config.toml
n_head = 5
norm = "layernorm"
qk_norm = true
attn_scale = 0.177
bias = "all"
parallel_block = false
init_std_qkv = 0.0377
init_std_o = 0.0
optimizer = "muon_variant"
lr_mult_o = 0.636
warmup_steps = 60
decay_shape = "linear"
steps = 6923
dataset = "wikipedia_en"
MLP neurons of a small language model. Each row is named by its layer, matrix (up: input weights) and neuron, and shows model dimensions 16-143. Each number is 128 + 32 x the weight over its row's rms, rounded and kept within 0 to 255. Numbers have three digits each.
Before each neuron's rows, "fires on" lists the tokens most often at its 100 highest values on Wikipedia text that the model never trained on. A number after a token or word is its count.

fires on: "-" 96
L7.up6:138106142127148088090130105218106149161094135120152129078157189091126151129153142099112188185090160171172115101098089125167108084134131110114178100147148153130134116098053116183116100125137141139115153106144222121119190156087063151111068137105149122102067117116164082134110134144185121141108136128160114154065138127135167160156139137075106146124155129118080186117115083157110106115105

fires on: "ig" 30, " ed" 8, "cept" 7, " mot" 6, " cam" 5, " arm" 5
L2.up535:078141112141084172156073156166161128087109138074128109089141133119113093092154115120133099156143145082104096189185137162094135105143119175140147114111136125133107151125161130126121102099131161084065201174175093150191114173070118100077115170079165194164160075054098154081108156157077085108129181060146117090160102128192093144103123114127136180127137131104108135145090111198132161128129

fires on: " (" 56, " I" 9, " '" 6
L7.up98:178194128130153165073106074124142143158100106132118146145139145066112140087198097186123178077159126111150077163103120130136096135129117098155193160148133104069177132160129151185103152130103139144121178127130089173154092121110138093217178131119072088108142127171137109119114121129098119136125129144162123115084202128114179136128129106075139189129084120132102085122141140136067123138102

fires on: "," 50, "8" 6, "while" 4, "6" 4, "5" 4, "1" 4
L10.up521:170163127087125128139122197061086140095104089160214114147110220139055129038150140155133107163144180164077129141161102142154143076087134114107131161159105144144080145079154107131103127075120168076180106131142147146080130153120149108158133080143092147153093166118142183105137098090158114140109120067139163118125128167072158109159045161116086103130120091113167139158096155084100116132147

fires on: " a" 45, " A" 43, "-" 12
L9.up85:129142117124101148103140107136121122116118096134102156139174103175084150185160117119116101150096151171158107130105129122091165119115120132147131035122191131121045157084109099129027121224128173138129124123158138163118100165140100178124065134094114154065067086074125100133141162107121104189107193099167136118151141112104115110096080153157126156142091083129107140127112117148140120126150

fires on: " the" 39, " to" 12, " also" 9, " was" 5, "," 5, " later" 4
L8.up240:123144135121111203177149144151089178167145103089087069103116199116142137122105089120133165150166139116114138119141143068170204111150140098150138098111112096158146119116140167082180078134118159150153100162113121120125116086120105152126130158113124161083177104100151097098049125158104158168174098153138134127164121133108145092131192097137115126045099133096035141080184099088077167098140

fires on: "t" 28, "p" 20, "it" 9, "k" 6, "qu" 6, "av" 5
L8.up358:137126086181093142173136147102060151149175096098107127119156152203079133151140125081073138077156164060163125186133130108158126115110112150085148104166083109189162121157159144106106100136121129107102160180068125162160133085096155140105101161165131125158118088140115155136147129144144098138116042191160132137132135145070100175070174101135147134192128117133108135195108213131106149124033

fires on: " sp" 16, " ev" 12, "r" 12, "p" 6, " inv" 5
L7.up524:139129153180139138174132148161109116101171119106182134085124134081106145177037145085120137142104095098102054105122095155109138099132108060159090185166184110129176136132122158154128076138168059175087159120154216138149098089123167106157045143138124125155127088169130142180108102142137141087130113090130155108126159145147127206093196125126166143099105132094138119078106120106135094114109

fires on: " |" 47, ";" 7, "|" 7, " |\n" 6, "-" 5
L8.up606:175153112123166105098130103209192113120075167150145156092107107136158111084172138139120139095077093128144062131119122116109130062141097083149158023160101139147155139121069111097140147114137091094111150125173137141131141094102107108116102217116142167149137093169126181161163124128119133144122126103196021105092167170078157118114122106175148154142126165110172109095055114131103172156140

fires on: " " 45, " to" 10, "ound" 7, "-" 6, "ir" 4
L10.up633:122158130101087139058102124121132138154087186101156120127116164131105137136136140161070134088153139122199128132189141106131078123036156154197145114071116064116112119114103079098102092126084121109087160140142106140154115101134074169138078129135162192152147095144175131116112065145056141113061168134113105129178150102094172137068167107082142166138128138208117165105133100112113136147124

fires on: "af" 16, " made" 12, " great" 11, "vel" 7, " host" 5
L2.up594:149113122148208082112096150153109136191191108169125134098178137091155144129087086096140127142105134111107108172126164085170064098099096138139100104116037119131131193128160160153131140165165151100119109124087137176143089071171137118179098166128128141125105103139109106088068092138190103159074191146193106130109117117189142114093128109113126120109115166139196126121145120155077131087101

fires on: "end" 50, "ign" 15, " Sp" 13, "ends" 7, " end" 6, "sp" 5
L2.up26:179102129163125163130089101102120099167121139157170134110095137122182103180170147078136154143150093078094109156157114120109074110169117083144130115128145121127102171120109151068185112113154099112138181121107099141059118110173148157126113150174139130172141113111131101202130125085111140087125160105143090094129112132107179121161126120117148094109129135173158182116094127110124167157166

fires on: " as" 17, "ound" 8, "t" 8, "nt" 7, "p" 5, "il" 5
L8.up111:140074115111091124156149123107141116141090151117210145172145151173168128114084166112088118178151172072179118113110133090108131132134092129161173138150163147125101061115150103079059135132149131137120120091091116149137150071121105122078140143158172143153164099105155154069101148154136113089064106178179148133140119092098129170091166135075126194064167166154129135092097116116109129134072

fires on: " (" 49, " dis" 5
L10.up627:173176125117117136107117130215104151124132132155137150095139186157120098113130103135156074135186065163195156120126121074168110134112078156132140118077168139092109115068080129133055157101113122085102124125100142171190155179117090134203121177155160140131154089119129111092097149114128172125132172100145105122122195069140106101096131157086145153150068108108087151138146146088102117113112

fires on: " |\n\n" 48, "\n\n" 41, ")\n\n" 8
L2.up536:088129107190081103149106114184183131131160135159098106124122196110181116172145145115155150106113110099099090136187088144168154136147138110139139135091172141113125111061185090130087100146132086113142137149093150123080124122145107097114062190149155139123095149148112116123108212189139171140111106092058150171145104094133131092171081106091166162084152153189113102163095130111196107160146

fires on: " in" 50, " on" 17, ":" 10, "." 6
L8.up320:144103136074127144099149175102171144130114177109169158135157171124065112143174100138100140192099082105129067134072148119113091130095154168112089097114148163119058174156140144097098074084164089170141124148118112130096062143108133064087121152076144103091143130137134107123092140139202132123120127123167104141152114069096064160097149139163166107154128073132120142154164055147109165123185

fires on: "," 34, "1" 8, "5" 5, "4" 5, " March" 4
L8.up97:171141157121155109112074154094079205067137038184163143141170176104128116065107130175092100155136126115129168134126148122098081174137130131130100127126126082163164125132135108139103141152168202121129150097137149100168179131139146139088165093108113052101185129159149178099122123078112126140136125088082099115107108160095069120080086144079103121156121131127097141178141157098105080141124

fires on: " |" 19, " |\n" 18, " gu" 7, " Gu" 6, "r" 5
L10.up256:100103091141153110109150126123192213119067184189138176114094123152188131128113100121107140181117118101126129165102120113108157097175113105132111130128086146171088163088136130057093110103125138106146154142214137159176098110143083142097113102174142144108133136092116161153161090207140134128096126097094146118166095158162046152071157137130103109094162117105126145108122083129148117151149

fires on: " b" 23, " D" 14, " B" 12, "b" 10, "c" 6, " d" 5
L10.up117:094156118127126155139147101139115083131111132138141143141112144202112154079127152162133140086088114117155147021149063143125128239141136130151136106157173179097147098118114111115137109123141062120138159162210092130139126145116105219177067111099114155091163128175130096068146100092093181070107148159096150112123091100144089119102144115113143102188198126097102133103084148109098133157099

fires on: " \"" 39, " f" 14, " had" 7, " h" 6, " p" 4, " he" 4
L7.up304:097115132113129123135155082071079176134176156142093209111098159162074153124094073103111141157106107187147125078141145112123187124120142143160102161124134150117151108114152136105118134180130100117163176098106186140146134127105128127202130151178161142021190108101056122132158167094142130138101137097029138121128177141060095078087171139162141120157119114138112125149098100079075124087167

fires on: "," 74, ")" 6, " is" 6, " he" 4
L4.up189:120140107102088122153142104124046175112128138082139146141143150052219086147144078167078102193138163165156142106142113116165127114093093062090134090143097114123112104119103180165123073111144123128087126099141208091143148150171081181123197120160145131128089204157114075163118118099146159132078122121145111131107122160122150123136148163122155086102127125166078110113188080154163150122154

fires on: "," 16, "1" 13, "5" 11, "2" 9, "9" 9
L9.up122:148125197140102107110127132100124199096134077154182190100129173119098145105113120168140099110115132142148173144211145107110070139073115130091128150121153091157152142127119113189103107176161156119133124095127167134128214099125130132153120118130105104126156118142146144086071086075116129134154145078088117120127134169119105070074101141142059142121180128101124105127158174107114101152163

fires on: " Ex" 15, " is" 12, " Mc" 10, " became" 7, " West" 6
L10.up35:128099115126136107115093121124071131142100115115153146145139150120104138086167106140137112115159085112164182074127144089142127146113083111150195082118172212107166136136198152143133054155086163102116184100196111156123122177159128125090125210148172114110117112081042150118099111146129087115099139162150099139114146121110152097137157125128127146115132141090136108098079093135163097105119

fires on: " L" 46, " l" 43, "l" 6, "L" 5
L10.up11:119101120192135104118100169176121128141091098117111116167120140145126138125102135176200156130185088105144116158124080081161121154094176147112175175142170159097174145123045104108172106089134104170062153097106110149142091080107113129130078141057104122109168170137117150142150099167149170138117090190143088151173118139077100122107067148061145147155104090063063060140133088098104168121127

fires on: "\n" 64, " " 11, "-" 6, ")\n" 5
L10.up200:169100145129128117087156155118135151137087119163195096106140087171095119126108078127133139095154135136177142096116152124074078125098095103187103179192080191152149207119121113104160107080163145107150121107209119145160097141090091142132070143128127127146141123166089081104171075106146170113139172144089143109141143083167149158119122101100101187141144131169156174166117089162145117092140

fires on: " (" 18, " and" 13, "n" 11, "j" 6, " to" 4
L7.up112:179168120094095179152157081170120146153093092159186100119141122179148161100108119174143127079055155175155154100122121179146169092131146133133107120159107149123117071143125146153145195112084100088142185105082124112179121100110080087183116115130110120128099141163136080117163133209138122057131156103168102098117150096190142165091137114072125134067189142082134135109108094173117131124056

fires on: "or" 28, "ar" 27, " Ar" 6, " every" 5
L10.up184:105118152107130110117091076137122089188166133105078145124122133164154065136133103083089148139123134120110127142137105158134118169065133146085124163143085122130055108136052127153111158161144132180091123121132038185171181127151118122128135040084132130155165199113133169112110105123150135193134178175124101138159096129062143138139089117123225102093133086112075125136144115196135135126102

fires on: " led" 21, " due" 13, " subject" 5, " difficult" 5, " attempt" 5, " responsible" 5
L2.up557:096121162185123149180101127126109117158108120122104172118146182165134114199166150094153134146173154122072130078141097071143114102155100154164130085081109100146079053117125116173130118094190126122125120083123125088151110108165157056048116156124116118097178097139109102103144078125070113146093158098136128123132149094107214132097116147184111116094154068115115104075148109126146147158110

fires on: "S" 55, " S" 8, "R" 7, " inc" 5, "s" 5, "P" 4
L9.up14:164128130108070195083142097093124112074175150132186132147102164136132120150091141110121095082116137126133054161099124106123151120206093122128132120205214087127119148099119122194090118158153152176117158175155177112043070106123166214145089120184062145090123121098168123098095120096143099100106177151145038135178144100112081103136150178104091132122087135102144110111152162132133114146129

fires on: " Ch" 49, " ch" 16, " Mal" 7, " Char" 6
L2.up456:150109130140172206139112134072112172114158099160139170114150151124187101129149137166120069167110120095108130126073110086038130181137127112100089188137029130124166160110150173104146176073104144094123123106126162170105149100097064111140146163109120069114160129144110152135121069174144085113148137114141153101128135077125160115135149106170153084123167146133143157159083147073132139104113

fires on: "-" 100
L4.up624:167127132176130083099073114224122110146088107121165115080144138126138099142156136107083071187070203162135112187057120100080134088177116107162155150139127170151156099122120098163090108085107101146153169148108155127125152194113084174122125145089126154111109072101112093160091157090112138138152144117116071147151180165135186119105132102080149213118155092142083158188093065146124099143128

fires on: "ar" 20, "or" 14, "od" 11, "ul" 7, "ir" 5, "and" 5
L9.up208:123085094105114175173164151130120126101083090138135178175123138166089036116153180108126108078098063161160146119102063156123143133091113081130121139155100097139155091193113155101092132132118132121126111168126106144181115100122130171127148117126139161141140187144158127157131059114074136179096151165137151139168136139109155139117090083110158163113116044110114190166167113096110140141136

fires on: " st" 18, " St" 13, "." 10, ":" 10, "," 7
L8.up351:119120179118116095113068120170157190155064122111191092153133175184135157148096074138131076114092140128096111141154116132179159120056146070139134131108109114094142149133152106117154142134100165165151119088120107157110167205163127136075117154162116126139125090118176197150079079165105077091136080181100140131121085110139168131126088090087161167193061114103118146135119101114120102194078

fires on: "\n" 20, " \"" 20, " (" 9, ")\n\n" 7, "\n\n" 7, "'" 6
L8.up582:135103085143119130122149140144159143124208107192146146105087135139094077103171146139109155116167184160099103103138139105180151108139159147140140070125127130090116165134120125148029127115174119073173168130190097172050107069161122136158117138143085159111062178146155092075126100116127155169119070119120099164090092162202164103132125109137165144079138112129081119157068152120089127127120

fires on: "c" 15, "-c" 14, "C" 13, "-St" 11, "St" 10, " C" 7
L8.up340:114123131130147149121138090136130086064111125103192121162133146143128109114138119152118101114130094144097131086086123175112165075125122089089107136127110124154186239112093113130140103128123092125126140206111131115044112130135146210112107140150085113154078080168138197103152119135078067161111119099098131131168106139123119152145200107183149127081116120118165124081130157093116144129164

fires on: " sp" 25, "p" 18, " comp" 12, "amp" 8
L4.up270:130110169123113116063084118170110113146188152136117108144092152132158092123146135146130165090146146115126098088084146087109225079164096081144081171201127129170193146100178131166123098107142062194124176155126106130113106100055143182085091141127182100123115124108125129168096095109121114145087125096162156136147106098197059101110143078070116114158148193104141139174165125145125183110160

fires on: " Ch" 34, " st" 29, "qu" 9, " ch" 8, "." 4
L4.up238:129129171148138106202112142111086197099098093115110127080137145099138125117126164159074129157108105070109167104173097165145124069170153103125099127141095144110134127157148132119097156054123181193153165112110104118139141178120052163110101128082133129080141075144124109146157128169157141122137090141100148089117123103148160133080155172130145110132103179119100135047120183194135099093155

fires on: " c" 16, " g" 16, "c" 11, "b" 10, " b" 9, "C" 9
L9.up581:138131103122074154151095181099115197058130143184147097131106137119087120126098103166082130100097145084157107109164076090164168140094136115115091079100107170092131137138089111093189163147178153088145173099093147120168101118129127184175172130140098192159141050118102161109149091147155114201110189114171172164169159123125175101164108124096157128136114135065129130072134152096154124153177

fires on: " of" 25, " |\n\n" 24, "est" 6, "\n" 6
L7.up367:075066101137148148160107071149082162080129103129117164141096094136126130145106106101123105084150125177111123136181196208152101152142118072063164140124127139120111166075133180081147147139100020099108083110083143154159091132124182145104138109123153159210160152127072117047082145105209116188183199111132114155132109129137130070137119125119146096105103113132147117122123105131100098152130

fires on: "\n\n" 32, " Total" 21, " Website" 10, " Bronze" 9, " Turnout" 8, " Majority" 5
L2.up528:077101135169162173169046106132177129197116156163149140135119129114183085138152128143079129111138128137130114160150129144142160116140153124148146156113168137108081127096133197156076122123090154117152080106129156139118114116093103172115058123078170135128124138128167121148108136151094117128093096118140106126164108173138083132134080129125150083147179140124086086158122196071121108105196

fires on: "'s" 25, "an" 14, "y" 8, "'" 7, "ar" 6, " his" 5
L9.up513:115155094095098125121178107069071085101153099167150109111107163108122161097177066097114114144124134128154151158162123105118129111115179107168182144123125105155145181188136116117156147089124152055226112125121097102170102101197099110125084155097135123138137115161133153132111115112184159190165156125115087114129089128079135153220101116133172130108093136150163093067110099189098137102127

fires on: " Sp" 26, " sp" 21, "p" 14, "sp" 10, " at" 7
L2.up554:167089143154136136182159121127103143169099104151175106158115138126148162116051186161116133081159144127108115073100100079141124141165118143135109157126168113131121192129164165116085125147112096130147178076106119051085120121137107163141073188138107153125124169117140141146153058106123096175147153155141216153137170120133020103171148088093128157144161132145171124101072131184125127128155

fires on: "|" 53, " |" 47
L4.up60:137139154192149101107158094129156144114185091063095133061148139172135145151086172087130123160144114165179130204128116143113136091149107189111126148100122130140135094147099141129088116163100136133058130090149096150111106136135123137153138133160154115058196099177103108047180045134115186148084184121156138102122096145129137152063166154104107068101154119131158143135121129134118092137117

fires on: "^{" 19, " dis" 17, " finished" 12, " Position" 6, " Cup" 6
L2.up624:057106079122167116179101083126163103145168107101181122178138120116104093131085146177122107191110128157173143119129117208206145133095145146126198107136210149128203152128101121110043112155131122124096158113100120127135135102115121125113162132132120142142097098143135113069118093102137163143110168136099111146085162150097100116154167147074111116130158073167114173091099146101167140065099

fires on: " |" 45, ":" 20, ";" 10
L4.up339:161139143181164129095154061123132084097159122062113131127116155158101124100138150089095123177144148181114141133149143071107090116159104108125111135115104095118153067143099144150113137124129129099106139113169146149157090093149180203165118155166144139173152060155129157102133068105117167148070170082177114128116143177130170151082098119119121103107125162078113185106070173163107120085164

fires on: " Ch" 48, " ch" 20, "Ch" 17, "-ch" 5
L2.up253:105125110094161157149070149126147191129142211153113172102183119152126068144125157168109095149128029093146189133138138118164161190119120169120107140116085135118192146083108142124111151048082127144125115098105120103104080183084109155149165126137127158101143130136126190055099080128203154120140153111116113119158098061122173119110193144129115078128140142102130078089113156111127106071113

fires on: " |\n" 14, ".\n\n" 14, " they" 11, " was" 9, " he" 8
L2.up166:144194116108147148127147097147055164179142122120132080144147164096109124151129132113166138091068133142110115106216081086173194120132073122167136122126121157114174114129164092142168161153160127171127132130163106127179131102144124073123105105104103143106131081101165138170157161137134106156109136172131124116104109111117114145089168120134077198090103140136050110142133199143085148079121

fires on: " he" 15, " \"" 14, " it" 11, " him" 8, ":" 8, " they" 5
L7.up530:146110159077174164125184134091134172133126148137124135161076122135102155152155129103093143135142149131123054111195141116126166099113112134161126120122181170113182083161184130113100163140114144110120147188105110204162097131131177158088115112120068111089163123120069137125096160148135083154161167100083088173121074125084118125107139058143122098112075188138092102182119101094132125138098

fires on: "." 85
L10.up353:113054071105085119088066173074156131087059171120134137157173147095122158154117122077132111118167197136126100167102103102136109112109144070094139099156145112163056154136156145107174139134131124108171082148143180142101198158177168136120108136139142171116151091083084187123161099138166132119112125140148161145134174066137084120121044062139121121145117087129162138135085073176143105150115

fires on: "C" 50, "c" 15, " C" 8, " disc" 6, "-c" 5, "^" 4
L7.up464:109075112096115132053123152131101168089127141081143118139121155138103106140170121191069091092142106165059178121158109063143182133134091129148125106162092070150154120138102165112141130204198113124069134151114114079111158173099133189141150101136083103132133111143131127124185117153143102196138102172105155143167142113160080159108160145130132128203152158095083145149130135160170124089170

fires on: "-" 99
L7.up104:121059106157103097099117146138176140133074108104177184154179129135126140184094155149075104125055147162173116151115117103144114084163134142165119118137147136147124143141064143125091126088102100105130169114100155187118183153170065108144110104145117154142094068120112085173109144132152127191140142150141110177101170148164182067068155114104095165069130054132120155161196110079141091111108

fires on: " L" 22, " " 15, " was" 12, "L" 9, "–" 7, " to" 5
L10.up490:080089118182163133170046120149097140156156109177166140139171105107083142093123140089108123088135170109094108199137133045143131110139154119157124120122152164129146110105082116128152125096128131180096148149134094171159115114128134150153082137048085144058122103159189175083160114114128154166110058145153138147068148129055121179095089149127175163159079174114141115136191120137147145120125

fires on: " c" 25, " C" 18, "g" 13, " re" 13, " g" 12
L9.up351:142093145105073141123106154096169152118109146160146116106114128111186066223134138157136136141091152189146148137116128121125170161147120121124137182183135170092164125152118146114120135176174129155074155127172142105128128110098138166138118131159059165114113092199106112094116100100070109112102188121128061108132116112123098089154144105086119177132155089066135113094157101123143091156167

fires on: " has" 20, " have" 19, " is" 14, "′" 10, " had" 6, " of" 5
L10.up242:173125103198134141177118179129115061167134150130119099116104172117073100134133106171102080044150058122135143094092120117106130147109115197089188126139146150135085127091134153129161166129118108056088169124155134115184105140154151153143157074109167145087168103045112111126120117150114154112187110132116154158111127060113147073101069148085170152093084153094178119136113137188107151138160

fires on: "." 46, "27" 5
L9.up570:107108122089101216111166128093072167130097134169161105127165156110156170130168154149113099151148162137117107163065142163091106121090104144130119121128056114198098201172095189113161141096094113144093119088153111166108134134156064098121132114050158164086138095092046173105101159187099141155120164177192123109123143083098104145132121135113103144173111117071149118109179140145103117119129

fires on: "." 26, "–" 16, "," 14, "-" 11, " to" 6
L9.up591:111120111106118158151141191118085171070100115170180175157172167150151088156168133116152135104150143167159147120164119111075074154107059173175063044134125106142138141131082185129117183122188130039156130132102107119126087112090110176101140135099076155132135129068056159105088121121094162152082140167192143129121138131107144127119082110199176112151111152097103115128087088121135134108154

fires on: "ly" 17, "ry" 12, "ay" 10, "'" 7, "y" 6
L4.up304:160115153130157139053129091058108117106096076165146125095142187119144152119136156104129140171184133093125158125142102169101145142178123069093125128094086163132106165177121110167148165177119122081095162117109123162097084090162065071125170142174129126154142063115075142093133067131144123151124127152198123189136099126126090108149125141184152139122101131169144074066091116158122136092167

fires on: " C" 72, "C" 11, " m" 8
L10.up255:158134120138131140122103125130108158088164115103109141053147134096147117141112117137090089152105162113139139167140102055160139153124148127119114127175121138115135153134094128187120227147195074147111125196131167129141091115112161164183105135139071170134131099120118153106143163104125095192181197145110097161153162092107090083171139108091165079147143067095109172031154133081129140143132

fires on: "\n\n" 48, "\"" 19, " |\n\n" 5, ")\n\n" 5
L2.up66:130139122160140160158125138134162139140165104151075170108141121129131131081152160130170154108147118106086132066108098099113186105117084118123197111105138112171174137137141124192088144154162123150184165107057140132090128096076116103120158150167204151127088076126134170098117102083115168145162148103136119125158139142116084054120112081169121148088138134201089154082155174095193145151166

fires on: " the" 25, "," 21, ")" 17, "." 5, " \"" 5
L2.up95:169111141116136136155150118124192134190114164107131093129132140065180064108094137074086165188118146090200160165126115129133084143178100123094085058151102143135129146113165146173174161091140125136121156068177142115098123120134112113122144109138133124165096108147091083102182064120130131148097136169154111133140149139157164132122122120114174146092122094174122118132106056164163181101133

fires on: " a" 64, " an" 22, " |" 6
L7.up635:162111129124126134087181150116088131082137116180102135109111108144080093137172101176113103145138136090135115187124144075134122106099130064158107081130232148059121164085165129095157046196116185185169140121206118132130102132167117165104097142095117121154178105128157137069090107117110143142078101100105110132128139060068131189074099163160112104131115133134131137183137130138166152141123

fires on: "\"" 80, "\":" 11
L2.up273:097127150130161171201087152095135147127152100126085124132178162124150082093128064143130086129144128087173121078108110080188222183106136165080133113152121092168083131144150135084129102109131107064193155134166168181099100118179101143130082113130109167101148147138126133151095172150123168163107146116105135133143124118053112109157149131116107090087074180130095140115117124115133162137129

fires on: "J" 20, "g" 11, "S" 10, " j" 9, "R" 8, "G" 6
L4.up35:119116118127120145119132116052112140136129098091120199116136109081106148149132083141149155115125145169149141159115139084148086130212182076097102136170135126094120139123142165169064145146158118116139142174180194112131108112138166159172112130150142153118094124160115148058169113178111154149092147131154144109145123102111053119136189120034099146134102156122160080139147188127103155080138

fires on: " was" 35, " is" 14, "'s" 11
L7.up107:071111097083151151158101175167133177159111097123103157144087145110119097140121122140093117133159165095141180078173118081159196122132120046204145083161142126094121180162153159150110122126115129137108139107110113106142086146117099190100194150135137115068125115124085122121144140127155113085180166145174126157097079096056133088113114049146148100154147093119148162142133109153128167132157

fires on: " and" 32, " to" 12, " or" 10, "–" 8
L10.up40:144134116143221158115132139153143132025101104157129139125117168122117141100200182176166131104075139103141092148131177140141143082099145124096125123110091103111115164065144097121165203082124114142105153141118113118070105137144150174133133089111051098161109118073097123101099106141112146112088214097152100115135110123175161138149052133179163146180168123130099159103133108086122109075111

fires on: " ro" 15, " ev" 13, " r" 10, " inv" 9, " transl" 7
L2.up406:113078152180080171166123141146083121084137123115158137082151168062156143113124113110136098104158115191139092122085122168109058148149166111169080085110126126142104141081151133146173122094156113132114096161189205151175089090090060080128121150071146116102099091077104129117133114083151112064113166120140138163116169107150132154105144146113198132101166109111144097191084158115178098111181

fires on: "." 16, "us" 12, "ites" 12, "is" 11, "as" 8
L8.up112:141086145093082138097052153156178173130078142124140132153104165165135118098146119113100132114136140126123105100107132147153103123124182111111098192117146105090088134109148101115106116177160114126161106128137099133074140088136113123111110173100113125103143109107116157139178155109113158097148216159146041118108116122085083122092119149209112122110103098145255133164088136108103200146169

fires on: " of" 27, " to" 12, " against" 10, " →" 8, " joined" 8
L10.up69:100036130150135123095107175115080121084155120154074070091135190113063073100173126076079107164105146158102063137097188127109127081118137099178086078121131129183120078110122173131099144114137138147112110173131120136100139152125174131150136139096172145124079116110142151088144113123111129157121162125106124135117179103142155147152070186105122112137097137152151147129143150118119134124069

fires on: " |\n" 72, ")\n" 11, "\n" 5, " |\n\n" 4
L2.up586:138062120180095138120120114167155132171122155124113216102209134102158125114105154181153122082081135088086135124142085139216118106113105131130149126088092114166112115094146099143137135112192116136150089146170117094118109129175130171127154137079168093128062141104115122156105148133110168160182160130119139114102102097117150117167161128150140168117081090155102086244124126134118151079058

fires on: " of" 22, "." 18, "l" 13, " |\n\n" 10, " to" 8, " into" 7
L8.up615:049065122145126148132120068138109089133037121135094167132098132172113092157100115132147197157135159179120127098118150167120108097166145105113152084165168135178143143134173126080150112126144103132120138111140123117133138049136114125152104059086183146169156137143096201051155199123114133133180094183140074118161092139102143142124092091170186147128110101066137127103107170118154102102117

fires on: " |\n" 44, "\"" 12, " |" 7, " F" 5, " Silver" 4, " Gold" 4
L7.up195:111149112075217173156107081107187138124101118161123133143098151114113141144159115121157116085156176182129137137102146074113124174115139147099164101184115160148118117134179173131122139138119084062148163128151142164139077106155047037139105151121144114053047128159106141113152125180062113120071122109099119133133146173091117119126121127148147103123109164165164138079097094151109158160159

fires on: " " 23, "y" 11, "my" 8, "m" 7, "c" 4
L7.up256:089130148180155138080119175159135095053130130118110110098133099147137095169121131161174110103142136127160146112169109156152105132140105110252126095129164123105100162121129137149134116137145150149170137094127115093130145173101109181140101146150121129182091153142136113133124104205131150122171176096174126150189121102089117065097167107146139117148126133169088182080096084130122125084129

fires on: " of" 34, " the" 6, " all" 5, " only" 4, " amount" 4, " have" 4
L10.up332:136136079141120197136130183152193118173101097125171109122136162097080119120120094092179134105104109127117172141142103090073219054178112104102140199089116081123087148117127180166093121189101098075102101126145136114114107118154114108164124094127106168126185105118079123083104147132119127149118108108133109149120077160142147080097139142143122155162126096133179207106124093161132118147153

fires on: " re" 24, " al" 16, " under" 14, "^{" 9, " dis" 8, "′" 6
L2.up374:111153128103137134113172206131174037108147149168130110136156080121147169122112143113144103135088121141188189138097118134184146143080114169128136128072128097145180134084118134133146126139132112131159200113054119170098096108101135073135143106126164191118109160199100044103119053125173152162157146131113173105073139061125120130110124081130109088116092111085080117083108178124141122150106

fires on: "al" 26, "ic" 20, "ed" 6, "ast" 5, "ical" 4, "ent" 4
L8.up230:129079194182102123131122102117089101068109082165133130152133157159150127148167106153098126160134177050148158132107129142141135127119077094089098047098041140166145110106140134098141177166123165043153088108105131087137129106122152073106169118065113159167126111157123158161107163175132129154099137099122152148137135111145106121159136166125132108109200103197147111144123050139126145125146

fires on: "-" 57, " As" 5, " In" 4
L4.up377:149153158106166104100090070173100121150051139067160139072142159162166139135120104094077097152112195158136145159065130093107172103160133100130142165095177137142146148101137089157056133108080117143141134127127121120095176167116103135168120144100103143140126092115106098137072108072143135071169134111162099118134143145076194098147125098114094142110118135133111174233147060126162120136090

fires on: "\n\n" 33, "'" 13, ")\n\n" 8, " G" 7, " Sw" 6, " ===\n" 6
L8.up453:106150114184176163144129143088105184133132128137119070140060158082145120157159161177123154155188134137127089063167181089098175181150143142118105136116144133152074147113180126192128153110151121145148175122155071173085133094168104170117100096126097151110130141171108128121115123141146139161092108141175104109146092105119132105147150184108140133090150113117091058075098129126158105159185

fires on: " film" 24, " medal" 10, " place" 9, " written" 7
L4.up354:059108149115127106180145133151162160119146174070049153129138133112060089089098140136123158139111101160152134123123148142105097147190091202161147098114105162151178126149096123164125135131113133099105091152117166133090053127183155121072111152126092162112098112138118185189128156149154174136098146149097119151065159123141098110149087119096174130094129056119093137147109125118145119135068

fires on: "==" 26, " |\n\n" 12, "==\n\n" 9, " is" 8, "==\n" 7, " for" 6
L2.up21:056126112103118154110100163118134093171130095168099121167098160100164118146130112197069033117092107085162149086129083118168109122147115141149162082166118143145126146099111194140125111141109127091162157107123152100099148094100120156167092148092084145146115173179129143163103083174181137105114160122200171193115109188079146148143083131118116122118175077078149113124148063105114147137134

fires on: " of" 20, " at" 16, " on" 14, "\n" 12, " from" 11, " to" 10
L9.up300:149100110130126131115106157125151173109122125097113109195141091113139092079093081107126153134101144153150109113127204191102068150066129135123144151115136213195101130070147119135075043125164102140131110131114108164057091107160124125136128090096139141144145179172103123070096127114182126139101168148142121113194128147172127140137086095101216122117159138102137099149105116141119128163156